Weights of a small GPT-style language model, trained from scratch on English Wikipedia.
Size: 10 layers, width 192, 4 heads of 96, MLP 640 tanh GELU, 7.11M parameters.
Architecture: learned positions, tied embeddings.
Training: a variant of Muon for these matrices, 222M tokens, 6769 steps.
MLP neurons of a small language model. Each row is named by its layer, matrix (down: output weights) and neuron, and shows model dimensions 0-95. Each number is 200 + 40 x the weight over its row's rms, rounded and kept within 0 to 999.
After each neuron's rows, "fires before" lists the tokens most often just after its 100 highest values on Wikipedia text that the model never trained on.

L4.down504,174,160,175,252,140,129,237,221,261,248,236,107,194,230,203,209,280,218,168,189,287,178,159,189,209,197,226,245,229,164,157,256,204,153,243,205,207,173,234,185,211,244,206,198,250,78,208,191,186,228,174,201,155,257,204,223,299,164,197,281,252,188,220,118,172,216,140,160,159,302,175,204,253,172,165,147,333,100,245,168,167,223,202,211,254,196,160,199,193,236,139,241,198,242,159,181
fires before: " ", "\n", " |", " Team"

L4.down335,150,281,243,218,199,236,148,157,203,165,223,220,198,162,218,243,233,184,264,137,146,225,186,215,218,196,182,203,223,144,175,173,245,199,164,197,248,189,234,167,154,232,230,184,162,119,228,189,166,222,169,181,198,183,132,188,291,178,215,195,210,175,108,211,172,183,199,220,191,166,179,268,168,197,228,252,255,188,170,160,273,204,157,149,191,177,196,130,261,152,166,238,124,197,163,187
fires before: "s", ")", "e", " World"

L2.down291,225,248,133,194,178,145,224,226,154,180,233,169,213,146,192,217,262,209,138,197,220,205,229,269,165,232,146,170,318,229,142,161,211,210,212,245,215,202,150,195,203,252,265,248,164,148,213,168,168,199,188,198,159,151,222,255,248,205,239,242,278,229,205,113,170,245,134,179,187,194,170,144,191,173,187,264,170,183,154,187,237,236,200,163,234,206,194,298,168,163,315,222,188,209,157,189
fires before: " ", " the"

L7.down394,303,269,121,167,154,170,158,230,285,177,201,217,273,208,182,209,250,168,234,204,186,133,197,165,268,206,155,238,184,194,227,186,129,141,136,291,166,263,213,156,226,209,168,135,154,192,192,168,222,183,266,138,181,193,189,201,165,166,248,164,256,187,172,103,231,226,258,217,164,172,199,177,170,239,162,176,165,195,221,172,226,118,165,190,240,247,151,290,185,178,240,124,218,194,173,244
fires before: "\n", " and", " |", " "

L2.down19,287,223,210,252,173,194,102,234,200,209,190,156,211,251,258,180,216,151,210,196,226,163,174,187,202,174,189,237,180,248,182,163,128,232,205,228,269,214,193,208,215,198,194,167,173,149,233,258,178,183,174,202,167,190,207,200,218,107,207,165,263,325,118,189,249,249,147,179,188,205,165,188,193,229,208,206,142,171,281,204,175,250,161,186,197,173,129,178,197,184,252,234,227,192,211,200
fires before: " |", "I", " ", "II", " Val"

L2.down214,208,229,170,219,239,216,171,158,117,141,198,174,208,210,155,198,167,248,232,128,132,186,225,245,134,298,127,210,277,187,171,199,223,240,167,184,208,151,190,226,203,244,212,288,182,197,186,159,184,236,162,169,199,217,185,152,234,203,252,257,164,207,262,263,179,189,301,87,127,187,165,199,144,80,201,191,221,226,245,122,192,258,223,194,239,147,210,228,192,174,210,171,202,180,184,223
fires before: " ", ","

L7.down427,231,205,154,228,231,225,179,257,213,133,210,104,202,265,165,185,248,205,209,238,187,225,209,122,245,243,169,200,215,230,215,206,138,271,206,208,166,179,228,177,113,249,178,236,175,152,219,226,240,216,210,228,233,231,191,219,170,117,138,190,194,188,165,214,194,185,162,264,150,240,181,169,173,205,169,224,203,144,186,158,170,202,287,246,215,153,204,167,171,192,216,239,221,173,278,182
fires before: "1", "0", "|", "2", "3"

L7.down113,178,166,83,220,251,185,236,229,236,146,235,143,193,159,209,195,245,204,175,194,215,270,202,259,188,150,230,230,199,269,148,166,211,217,197,200,246,238,237,204,150,198,197,228,146,184,231,214,169,208,245,241,209,192,193,262,153,170,191,192,138,162,231,275,146,144,219,166,170,135,256,159,244,155,171,99,197,225,205,220,229,168,267,219,170,148,164,155,206,225,203,237,169,173,107,214
fires before: "1", "7", "6", "8", "0", "\n"

L7.down111,195,113,250,154,137,174,182,242,234,140,245,256,210,206,269,221,193,123,167,242,136,256,272,255,149,136,184,217,194,169,186,229,204,208,216,199,169,250,202,163,238,173,171,202,277,186,187,167,221,242,172,185,180,210,176,186,301,180,149,204,187,233,239,132,226,144,239,173,268,199,215,234,270,286,225,135,190,230,165,190,165,184,210,237,166,217,218,191,146,156,208,190,144,246,147,131
fires before: "9", "\n", "2", " He"

L2.down266,255,237,218,124,207,238,241,228,173,129,186,246,162,136,202,191,203,235,216,195,225,209,160,196,215,237,184,205,193,138,233,199,179,218,268,171,202,124,254,221,230,167,210,192,188,140,215,211,208,226,193,170,202,149,220,217,242,205,202,201,260,152,204,207,208,155,205,196,204,281,189,195,225,249,195,195,279,282,235,207,194,267,158,153,226,253,216,190,175,184,201,128,221,230,180,187
fires before: "\n", " |", ".", " election"

L4.down50,192,127,214,156,186,173,154,240,219,142,180,161,215,246,207,248,252,124,193,195,191,255,190,229,203,180,324,188,211,187,147,243,206,167,248,218,163,145,241,168,235,216,162,260,263,219,140,147,170,192,240,155,233,120,278,167,201,184,164,208,216,135,192,195,218,239,192,192,257,207,146,191,295,273,154,149,216,182,271,189,215,210,199,124,215,179,203,182,232,188,169,204,248,147,193,224
fires before: " ", " |", " in", "1", ")", "0"

L4.down87,269,197,219,184,197,167,245,244,234,176,229,178,197,175,267,202,199,128,257,218,239,197,238,169,255,139,232,137,178,133,129,198,230,232,239,203,162,251,219,163,265,277,254,237,185,226,199,197,180,259,187,272,180,145,206,184,204,234,197,201,184,178,153,190,148,174,139,178,169,207,140,186,225,148,191,184,154,146,280,201,209,194,182,104,155,225,164,105,157,185,200,278,200,257,253,122
fires before: " ", "\n", " |", "|", ";", "0"

L7.down70,253,171,157,231,212,215,182,276,201,199,139,200,222,210,172,175,197,259,190,186,196,219,192,179,239,180,228,176,157,240,225,241,126,230,191,148,252,197,173,197,196,240,214,155,214,242,202,184,227,185,209,151,222,207,173,163,185,250,163,257,168,120,166,213,222,267,157,211,211,208,134,112,228,106,167,172,198,266,266,174,209,279,192,173,220,148,238,192,231,264,230,235,147,214,213,144
fires before: ",", " the", " he", " she", " "

L2.down282,282,239,216,142,216,212,204,231,279,145,206,160,145,240,191,230,206,242,133,213,135,156,238,166,153,177,217,146,237,195,305,133,189,161,245,152,217,265,287,207,268,239,152,242,166,178,210,195,212,225,153,196,211,261,203,187,174,222,162,219,202,286,114,127,144,258,203,241,207,149,148,201,146,158,253,203,234,149,234,184,193,204,203,246,147,176,180,241,249,143,208,239,194,213,181,191
fires before: "\n", " ", "American"

L7.down370,210,244,258,148,194,240,146,241,218,213,132,202,99,161,188,167,185,206,179,192,226,218,181,183,194,235,209,248,181,160,213,194,213,148,244,209,190,240,213,169,196,222,175,164,211,236,177,188,214,229,202,155,210,186,168,214,258,202,238,106,172,188,241,194,262,220,141,142,223,179,153,233,240,178,124,243,187,217,166,231,134,230,215,156,218,70,164,71,253,225,249,213,215,178,119,202
fires before: ")", "–"

L2.down145,134,168,143,178,199,184,181,204,76,192,167,248,227,180,234,165,242,179,119,165,278,185,231,170,155,178,219,141,235,184,200,215,193,270,253,159,219,167,191,222,225,193,194,152,228,159,156,169,193,171,276,277,203,187,173,202,183,259,235,164,234,152,228,154,280,234,176,209,198,198,170,185,252,189,145,186,219,206,198,157,173,212,185,274,267,146,161,163,174,219,185,231,192,191,251,156
fires before: "\n", " ", " |"

L7.down580,185,233,195,247,165,204,128,193,218,151,143,121,160,226,190,199,185,178,133,137,253,204,163,168,199,214,92,271,147,198,161,145,201,218,216,242,235,186,156,192,252,189,185,183,170,152,199,161,149,140,194,239,272,192,218,270,263,173,230,207,249,171,213,211,161,164,162,166,251,210,208,255,244,165,214,215,214,124,210,221,183,254,227,192,228,186,192,248,211,107,184,226,239,240,233,178
fires before: ".", ",", " and", " in", " to"

L2.down507,182,138,104,183,137,257,211,209,193,240,226,201,216,173,198,226,211,183,196,166,219,223,190,172,152,217,194,149,240,250,141,166,182,253,214,294,194,249,128,171,137,151,216,197,215,227,155,237,276,186,165,259,265,230,197,172,157,230,236,240,209,188,226,133,220,220,194,169,200,197,198,156,220,244,194,161,234,138,226,171,189,175,171,191,230,174,227,226,233,256,165,201,200,195,163,218
fires before: "\n", "---|---|---|---|"

L7.down406,197,167,174,252,221,125,171,182,159,212,259,198,285,116,242,239,212,204,256,266,199,166,198,169,198,160,202,217,215,251,155,236,165,163,204,243,213,154,153,230,275,222,111,266,226,182,208,174,185,130,159,293,227,163,183,210,223,249,180,235,197,183,199,241,207,163,197,182,173,214,155,256,201,180,220,198,181,175,233,182,257,246,216,122,273,177,269,225,159,120,173,250,221,164,311,154
fires before: ".", " |", "″", " (", " "

L7.down283,199,218,122,187,221,231,201,238,188,163,214,207,245,175,217,207,229,115,186,203,177,211,258,232,176,191,231,153,262,238,232,215,217,81,164,220,177,152,177,250,222,224,140,214,187,203,239,231,244,122,199,209,215,146,172,220,207,164,165,198,148,180,229,141,150,200,136,218,163,240,160,146,186,197,225,153,228,242,209,173,198,147,189,210,208,199,225,224,196,231,295,227,209,237,237,228
fires before: "\n", " The", " It", " ", " There"

L2.down112,149,196,188,184,188,180,239,200,163,248,228,146,253,207,169,194,243,211,236,107,299,263,168,182,120,185,166,197,273,203,240,173,187,215,191,243,189,182,172,221,242,183,230,153,245,166,252,255,254,149,180,183,210,129,103,238,186,180,243,198,241,176,236,167,182,169,207,134,216,176,170,209,220,189,120,131,240,217,196,238,164,199,181,167,280,258,119,307,187,199,267,240,203,132,182,211
fires before: "\n", "---|---|---|---|", " |", " "

L4.down159,252,214,155,222,164,168,219,209,199,250,213,225,253,189,200,200,216,255,218,258,154,186,148,176,147,154,234,181,215,216,297,166,188,257,201,112,155,226,158,282,154,197,216,196,197,176,234,244,192,188,183,248,182,211,188,199,184,185,245,239,184,223,238,227,215,163,219,225,121,193,167,183,131,244,211,242,189,186,177,88,179,192,134,204,200,173,183,205,189,132,191,273,174,184,143,206
fires before: "°", "2", "4", "3", "W"

L2.down209,187,229,254,236,187,104,184,210,255,275,212,193,130,205,239,166,214,219,226,184,173,169,160,200,160,118,177,240,171,197,264,212,157,179,117,278,237,325,159,166,249,195,209,256,130,185,159,211,193,179,144,110,154,227,254,174,161,212,250,229,206,166,123,181,86,217,202,160,186,136,250,209,195,242,196,189,173,244,174,208,214,225,223,168,218,255,138,223,178,174,205,201,181,204,165,218
fires before: "\n", " The", " He", " In", " "

L2.down67,179,216,280,222,143,151,296,207,147,250,202,177,143,201,154,156,231,177,208,198,178,207,179,144,142,187,199,222,185,173,140,192,229,247,193,263,191,231,126,256,154,192,213,132,262,253,212,234,191,201,180,216,192,218,161,215,174,191,247,208,161,163,151,174,240,247,168,216,141,167,216,194,259,236,181,295,198,238,213,240,173,166,212,159,134,276,170,215,171,246,259,230,169,132,127,213
fires before: "-", "\n"

L7.down206,201,239,191,199,251,137,149,165,273,187,144,196,153,214,205,205,200,222,177,175,286,197,179,123,122,203,166,119,219,202,193,174,248,150,188,224,163,189,157,249,242,201,172,233,191,193,172,159,234,238,213,246,187,164,179,166,174,200,191,283,160,214,225,180,175,221,204,192,257,222,185,179,221,200,221,144,243,220,247,180,198,236,251,194,139,132,245,237,159,174,241,177,277,134,234,249
fires before: ".", "″", "0", "3"

L4.down39,154,191,172,203,132,270,256,189,244,225,189,230,143,210,232,225,269,229,126,181,304,151,158,195,208,170,283,193,185,221,192,220,233,275,312,185,172,206,200,218,270,251,265,150,228,206,110,158,204,167,197,205,207,147,154,252,185,239,213,200,182,201,251,226,255,158,172,221,189,124,147,199,216,167,194,208,151,189,238,156,174,180,147,165,223,236,231,231,136,161,201,203,199,247,220,185
fires before: " |", "7", "0", "9", "4", "6"

L2.down212,194,193,204,231,254,185,175,183,200,206,202,193,208,194,229,214,118,259,181,251,176,260,154,124,125,231,277,236,235,186,271,221,220,206,141,214,226,213,219,192,212,166,114,198,205,214,171,177,176,246,108,171,178,178,314,193,210,189,130,176,215,268,199,271,191,165,166,154,216,153,227,190,138,151,258,240,228,242,189,155,197,191,235,130,241,206,177,242,243,177,151,310,260,181,97,186
fires before: ":", " |", " by", "\n", "s", " "

L7.down127,163,215,196,232,239,236,186,222,188,276,147,244,293,233,95,275,258,188,148,196,205,171,178,188,129,271,197,214,244,212,174,191,132,179,209,220,208,206,196,193,152,228,220,233,235,184,223,229,177,238,223,222,217,210,218,147,186,213,225,175,250,193,186,114,248,127,218,233,192,141,216,181,205,261,180,189,174,254,158,225,197,215,200,173,240,254,116,202,226,184,217,201,228,150,224,133
fires before: "0", "2", "1"

L7.down228,227,253,180,208,189,174,186,199,201,214,193,263,173,150,177,155,167,219,165,133,250,241,204,207,197,214,203,188,223,229,237,167,217,222,134,191,229,144,163,252,184,162,126,152,209,196,181,214,245,215,223,186,215,195,275,149,209,159,170,258,244,175,159,199,261,204,245,219,235,192,174,201,216,194,244,167,194,142,212,216,181,246,281,247,243,145,199,272,179,192,281,234,222,229,153,225
fires before: " |", ",", " in"

L7.down79,177,186,251,152,286,234,228,210,166,155,189,198,99,110,214,217,178,140,169,175,213,231,227,262,227,171,223,252,263,232,276,202,147,163,272,266,205,266,182,124,254,217,197,147,192,284,194,154,193,164,167,183,215,196,222,217,288,222,196,188,144,141,215,197,169,213,288,198,220,217,162,144,216,210,212,169,229,185,165,162,236,231,211,235,227,118,173,123,231,175,224,253,246,215,159,203
fires before: "s", ",", "\n", " ", " (", " |"

L4.down313,205,196,162,248,237,202,204,227,239,145,179,201,210,135,168,162,189,196,228,253,161,216,213,126,172,212,202,187,209,189,158,179,224,155,220,233,191,229,148,269,237,231,152,221,217,182,186,152,198,175,189,159,168,218,226,173,187,127,264,282,226,192,131,132,181,200,178,192,184,203,173,206,217,175,248,168,224,296,242,214,274,208,185,246,277,247,178,192,223,191,243,196,175,252,170,140
fires before: "\n", " ", " —"

L4.down588,236,175,214,206,229,134,219,220,184,168,229,149,218,235,199,247,189,176,193,268,194,313,154,168,87,190,199,245,224,141,164,213,206,194,170,223,128,240,196,224,155,155,179,291,270,195,189,185,147,206,208,292,280,215,150,253,171,215,247,189,173,239,178,263,270,212,229,285,161,268,150,193,210,119,266,116,175,223,174,225,181,211,239,187,227,217,233,212,175,201,197,134,125,100,217,225
fires before: "1", "0", "2"

L2.down373,204,119,179,191,202,181,252,208,132,203,243,185,140,179,130,163,207,258,229,229,214,192,175,168,212,153,222,228,254,189,251,244,190,198,219,239,217,282,183,239,198,167,259,181,214,292,274,179,219,180,145,212,199,159,210,223,233,212,191,264,192,258,142,186,206,222,249,187,174,188,148,190,187,226,141,223,223,150,208,181,172,197,199,248,243,216,218,153,243,149,195,219,152,185,167,199
fires before: "\n", " the"

L4.down420,262,131,189,182,147,191,188,218,241,244,236,181,183,153,193,267,199,173,148,260,206,255,155,159,151,198,231,167,241,177,143,228,212,179,173,310,96,178,245,204,165,178,187,247,249,196,245,235,154,198,179,189,238,168,171,217,161,245,228,260,199,190,258,177,226,242,209,248,125,284,160,191,196,206,180,212,214,248,198,212,216,178,191,248,280,228,152,226,178,186,185,184,215,124,196,205
fires before: ",", "0", "1", "7", "2", "4"

L4.down282,261,216,204,209,196,140,179,233,234,236,165,193,202,182,166,180,199,227,198,203,272,251,190,235,209,237,212,274,195,160,209,122,156,158,190,279,215,234,117,278,194,177,188,235,157,251,242,203,290,176,173,202,159,193,255,267,178,202,251,257,125,198,223,181,223,169,215,165,213,148,256,126,173,253,222,287,252,331,189,263,180,179,174,266,231,198,194,203,228,211,222,176,160,163,231,176
fires before: " ", " |", ",", "s", "\n"

L7.down198,216,167,158,197,191,223,290,261,195,178,227,219,149,153,214,252,174,192,209,164,202,261,258,232,175,223,127,210,227,243,249,184,147,192,279,198,211,210,206,182,162,217,138,280,268,217,193,220,244,251,131,217,235,246,185,205,240,212,230,175,277,184,192,227,205,206,196,184,186,208,210,140,225,182,177,176,236,197,280,201,147,202,197,196,130,207,183,260,189,212,179,227,162,92,261,229
fires before: " by", " for", " in", " to", " as"

L7.down377,202,104,223,161,186,198,252,181,236,190,254,173,133,175,162,222,178,149,226,236,148,230,224,189,254,174,161,159,184,228,173,204,210,175,178,133,181,168,228,257,188,244,141,222,232,163,200,135,275,191,195,186,208,157,223,152,217,238,185,192,187,159,214,125,278,199,257,207,185,188,289,183,190,226,178,245,256,281,241,183,155,195,259,149,140,212,298,265,106,202,252,182,166,232,159,197
fires before: " |", ")", " (", "."

L4.down293,204,253,140,228,245,188,144,186,236,184,175,149,184,241,268,183,180,142,225,314,192,199,271,226,250,234,183,147,215,203,125,249,203,184,203,214,138,186,178,219,214,200,125,229,130,233,270,242,237,245,182,193,123,202,216,165,161,227,167,165,263,211,178,275,144,211,210,220,199,215,160,251,214,217,240,183,160,247,214,207,215,266,141,244,138,198,253,222,206,118,171,246,172,230,206,154
fires before: " ", "\n", " |"

L7.down535,207,185,204,189,175,219,169,311,199,170,219,111,183,236,204,194,184,70,186,132,241,224,182,181,195,291,255,215,170,172,282,229,223,202,160,223,264,197,149,164,200,207,169,179,180,191,192,248,179,131,117,221,193,229,186,260,165,293,176,215,141,256,149,252,145,200,267,285,186,249,220,212,141,224,148,229,242,210,224,262,203,204,231,254,291,225,232,127,186,243,225,213,240,206,217,212
fires before: "1", "0", "2"

L2.down79,213,143,210,206,206,155,208,172,131,169,189,216,163,204,223,204,252,165,149,115,207,285,212,235,162,129,216,246,204,226,234,243,149,155,195,202,154,160,214,217,215,212,238,203,249,189,235,196,189,159,175,203,250,131,173,151,145,204,218,190,209,185,288,207,148,236,153,175,147,278,227,229,253,215,221,223,221,219,242,108,182,253,159,225,168,225,245,193,242,196,192,193,200,254,171,182
fires before: " |", "\n", " to", " "

L7.down62,162,210,218,237,263,212,218,241,175,173,136,258,207,257,125,198,238,202,140,269,210,282,122,238,216,174,156,225,216,261,183,237,201,233,197,215,196,166,190,174,220,215,182,200,260,110,192,153,153,174,223,222,216,177,134,186,165,98,243,244,152,238,238,334,234,243,227,212,233,254,204,236,254,132,240,240,153,204,188,182,224,186,211,194,233,180,224,137,181,183,114,180,246,145,230,190
fires before: "1", "2", "born"

L4.down203,183,257,162,253,165,240,278,213,186,220,140,269,261,198,198,171,150,197,207,135,150,224,138,140,223,251,218,57,184,151,228,231,125,158,239,230,207,209,173,239,267,141,218,204,138,156,232,196,238,170,207,187,228,170,194,194,108,181,232,262,196,255,195,179,202,262,259,138,156,194,198,209,199,144,236,187,227,235,252,192,150,200,162,182,209,164,211,240,239,153,201,183,187,213,199,268
fires before: "9", " ", "8", "7", "1", "6"

L7.down52,193,247,247,213,174,165,194,278,159,161,201,162,139,278,243,120,173,201,205,110,215,138,230,165,141,189,237,167,172,206,228,255,211,213,194,208,214,222,254,178,176,131,222,239,216,155,179,184,105,221,236,183,163,294,266,114,158,235,194,248,202,199,237,176,237,192,240,256,134,186,191,277,228,203,219,181,207,215,228,182,198,211,229,241,249,251,138,190,204,242,234,197,151,148,191,176
fires before: "1", "2", "0", ":"

L2.down273,244,276,218,218,175,142,178,257,115,164,154,207,270,173,212,159,158,245,273,170,232,245,183,251,205,152,286,212,216,147,252,151,182,215,168,182,170,314,212,221,171,161,288,133,257,188,247,207,142,164,184,121,154,252,253,185,173,242,241,200,200,156,172,149,152,239,210,193,165,207,235,225,144,244,128,247,195,231,259,226,183,199,158,189,170,280,157,168,140,187,239,180,152,213,232,186
fires before: "\n", "-", " The", " He", " In"

L4.down516,205,156,127,214,187,256,220,157,237,242,188,185,241,159,162,147,223,214,156,170,273,230,250,136,216,210,238,135,206,109,182,255,250,225,224,246,170,250,249,187,163,197,76,274,265,225,191,225,175,221,175,147,135,162,217,155,244,225,245,237,208,282,266,128,199,204,233,239,217,196,159,234,229,189,186,238,226,207,193,186,196,208,127,198,133,133,253,161,198,244,227,233,128,278,223,223
fires before: " ", " the"

L2.down12,240,197,169,157,310,232,250,112,118,239,279,222,193,235,228,188,165,204,203,233,241,165,182,195,172,183,212,158,218,215,204,200,184,214,257,218,215,171,171,204,243,212,143,247,256,226,145,221,179,212,230,222,104,172,231,215,203,202,218,204,132,202,165,198,250,143,220,199,174,269,193,217,220,192,210,232,230,156,263,209,177,200,175,215,187,164,270,239,214,258,246,206,241,166,139,153
fires before: " |", " ", ";", "-", "6"

L7.down518,208,237,222,171,182,253,151,233,187,244,183,209,191,264,188,201,193,228,222,195,267,171,199,159,225,217,220,225,223,217,192,186,273,211,259,231,203,194,95,251,250,231,133,205,196,186,162,249,238,192,206,174,178,196,171,210,144,192,186,239,244,226,267,251,146,162,174,227,211,231,235,220,148,227,111,207,239,186,172,194,206,139,195,223,177,168,192,204,260,168,130,197,246,107,151,207
fires before: "1", "2", " ", "5", "3"

L4.down214,192,115,191,189,149,114,251,196,218,182,195,169,155,208,202,192,272,225,249,198,233,190,190,159,225,145,213,258,247,156,205,180,112,251,237,184,181,213,220,280,236,186,238,269,190,128,229,189,248,172,171,179,178,189,144,147,162,288,227,224,209,210,147,290,259,160,260,165,205,207,142,209,218,236,160,190,220,181,257,248,248,217,148,180,200,177,163,208,272,203,213,194,118,235,220,114
fires before: "\n", " |", " "

L7.down239,226,133,267,158,200,196,254,284,200,241,162,102,223,217,158,168,188,181,152,238,204,271,223,168,263,200,211,212,141,172,124,203,164,164,192,241,209,214,119,153,188,175,111,158,233,227,166,210,217,154,196,207,254,160,187,216,162,212,220,263,155,224,233,173,238,164,114,194,154,206,243,230,281,238,217,171,122,176,211,187,145,181,254,243,208,219,168,134,205,182,229,177,136,206,235,156
fires before: "|", "\n"

L2.down198,224,220,210,194,140,143,185,182,244,252,246,234,141,155,177,178,208,164,181,191,143,163,181,193,210,265,156,179,166,214,126,202,279,198,244,190,162,197,204,194,193,244,211,213,216,196,227,233,172,166,101,160,165,203,201,205,197,253,236,225,241,281,147,159,219,191,176,268,226,145,144,262,232,264,167,230,162,189,174,155,209,138,200,220,265,242,166,199,158,178,174,218,211,213,229,226
fires before: "0", "9", "1", "–", " |", "2"

L2.down516,194,191,223,201,168,220,179,231,215,236,184,245,188,212,145,212,210,180,257,217,141,236,236,139,163,220,171,215,261,160,195,127,136,241,191,170,148,137,199,303,203,293,146,199,183,171,196,156,176,169,272,100,209,178,251,171,131,241,141,245,273,218,184,246,103,218,218,209,219,195,173,168,147,232,187,197,205,264,246,186,206,265,247,109,164,136,188,235,211,157,165,235,206,230,213,229
fires before: " |", "\n", ":", "s", "=="

L7.down20,175,137,221,198,186,191,212,184,220,258,177,198,133,226,205,241,217,221,196,168,208,163,194,153,152,206,171,202,215,260,207,194,246,260,166,221,170,266,79,162,222,236,221,172,200,104,147,163,107,306,203,216,138,182,195,180,171,195,171,226,156,184,185,147,180,206,204,285,195,198,237,202,177,257,226,117,193,234,217,189,247,214,264,229,233,162,215,220,145,238,236,254,233,155,331,204
fires before: "1", "0", "2"

L7.down56,207,135,199,223,247,234,232,171,171,153,260,168,180,261,300,163,210,170,241,219,157,229,223,226,183,198,197,197,157,250,210,221,167,196,285,157,167,154,235,172,130,177,177,198,161,147,247,237,282,192,265,184,117,226,263,165,184,192,286,240,152,233,207,180,214,252,195,152,209,171,235,195,245,171,185,214,194,188,282,198,182,171,252,207,225,201,211,231,168,225,138,206,198,206,242,238
fires before: "9", "8", "1", "6", " "

L7.down144,168,149,112,212,151,180,175,198,141,200,238,153,270,194,124,189,197,172,225,173,226,238,159,165,202,257,236,170,203,208,199,175,203,253,221,239,212,250,164,138,209,236,255,250,293,277,216,205,162,158,192,243,222,189,222,193,190,238,152,238,199,258,117,214,166,157,182,291,190,298,210,147,171,218,204,186,184,178,249,209,205,211,154,128,213,146,236,214,142,189,146,182,151,145,246,194
fires before: ".", "5", "0", "7", "1"

L4.down28,192,170,260,240,194,214,194,282,225,205,199,186,210,217,185,202,215,192,186,187,169,256,144,249,164,186,163,175,212,233,280,266,190,190,218,213,214,206,128,159,138,211,211,192,151,215,227,218,222,249,137,190,160,122,174,250,231,217,196,152,206,259,251,182,164,200,189,169,179,205,175,179,274,213,181,192,169,176,320,141,127,208,254,229,178,282,152,170,225,186,181,173,210,165,174,177
fires before: "2", "1", "0", "9"

L7.down126,155,154,240,241,217,184,213,163,223,263,245,166,285,205,178,123,220,223,141,160,276,174,196,220,158,209,217,274,245,228,195,146,255,196,178,196,200,226,242,144,211,171,147,232,298,245,193,115,226,150,208,261,136,139,266,198,198,227,201,212,151,133,163,196,238,187,221,230,177,206,221,149,236,121,136,180,208,251,190,204,232,215,261,223,159,149,257,181,259,179,218,165,164,165,81,265
fires before: "9", "h"

L2.down224,189,138,218,142,212,173,184,223,135,194,206,177,257,169,142,174,177,225,197,178,203,232,197,158,169,224,230,179,220,200,210,160,191,181,121,209,147,222,106,211,208,205,219,241,226,184,176,183,125,186,212,252,193,274,199,220,195,248,235,266,189,292,190,207,282,212,171,228,159,171,214,266,197,168,121,162,178,297,174,234,147,160,214,238,190,169,236,204,165,129,209,144,218,182,225,206
fires before: "1", "0", "2"

L4.down72,236,224,209,182,196,180,176,242,164,209,232,137,222,142,210,180,213,229,303,230,259,191,211,123,211,133,205,209,188,196,212,187,255,197,231,251,156,280,215,185,216,211,178,221,175,194,122,170,261,219,211,176,201,233,161,233,150,214,234,249,221,217,182,193,209,213,125,311,169,186,169,127,191,197,115,192,209,177,205,227,189,222,149,267,177,220,124,233,220,221,220,179,147,200,256,189
fires before: "\n", " ", "1"

L7.down233,204,155,211,148,191,258,153,178,174,262,227,155,204,258,138,143,195,255,237,208,181,249,218,233,191,206,203,251,151,169,188,152,270,198,178,169,149,238,227,231,191,219,197,252,172,160,224,255,252,260,221,187,139,149,207,242,210,172,109,155,118,166,198,237,209,197,212,240,201,186,210,218,193,174,179,242,186,238,86,257,239,185,224,289,138,134,228,252,241,156,143,175,196,207,197,237
fires before: "9", "8", "1", "7"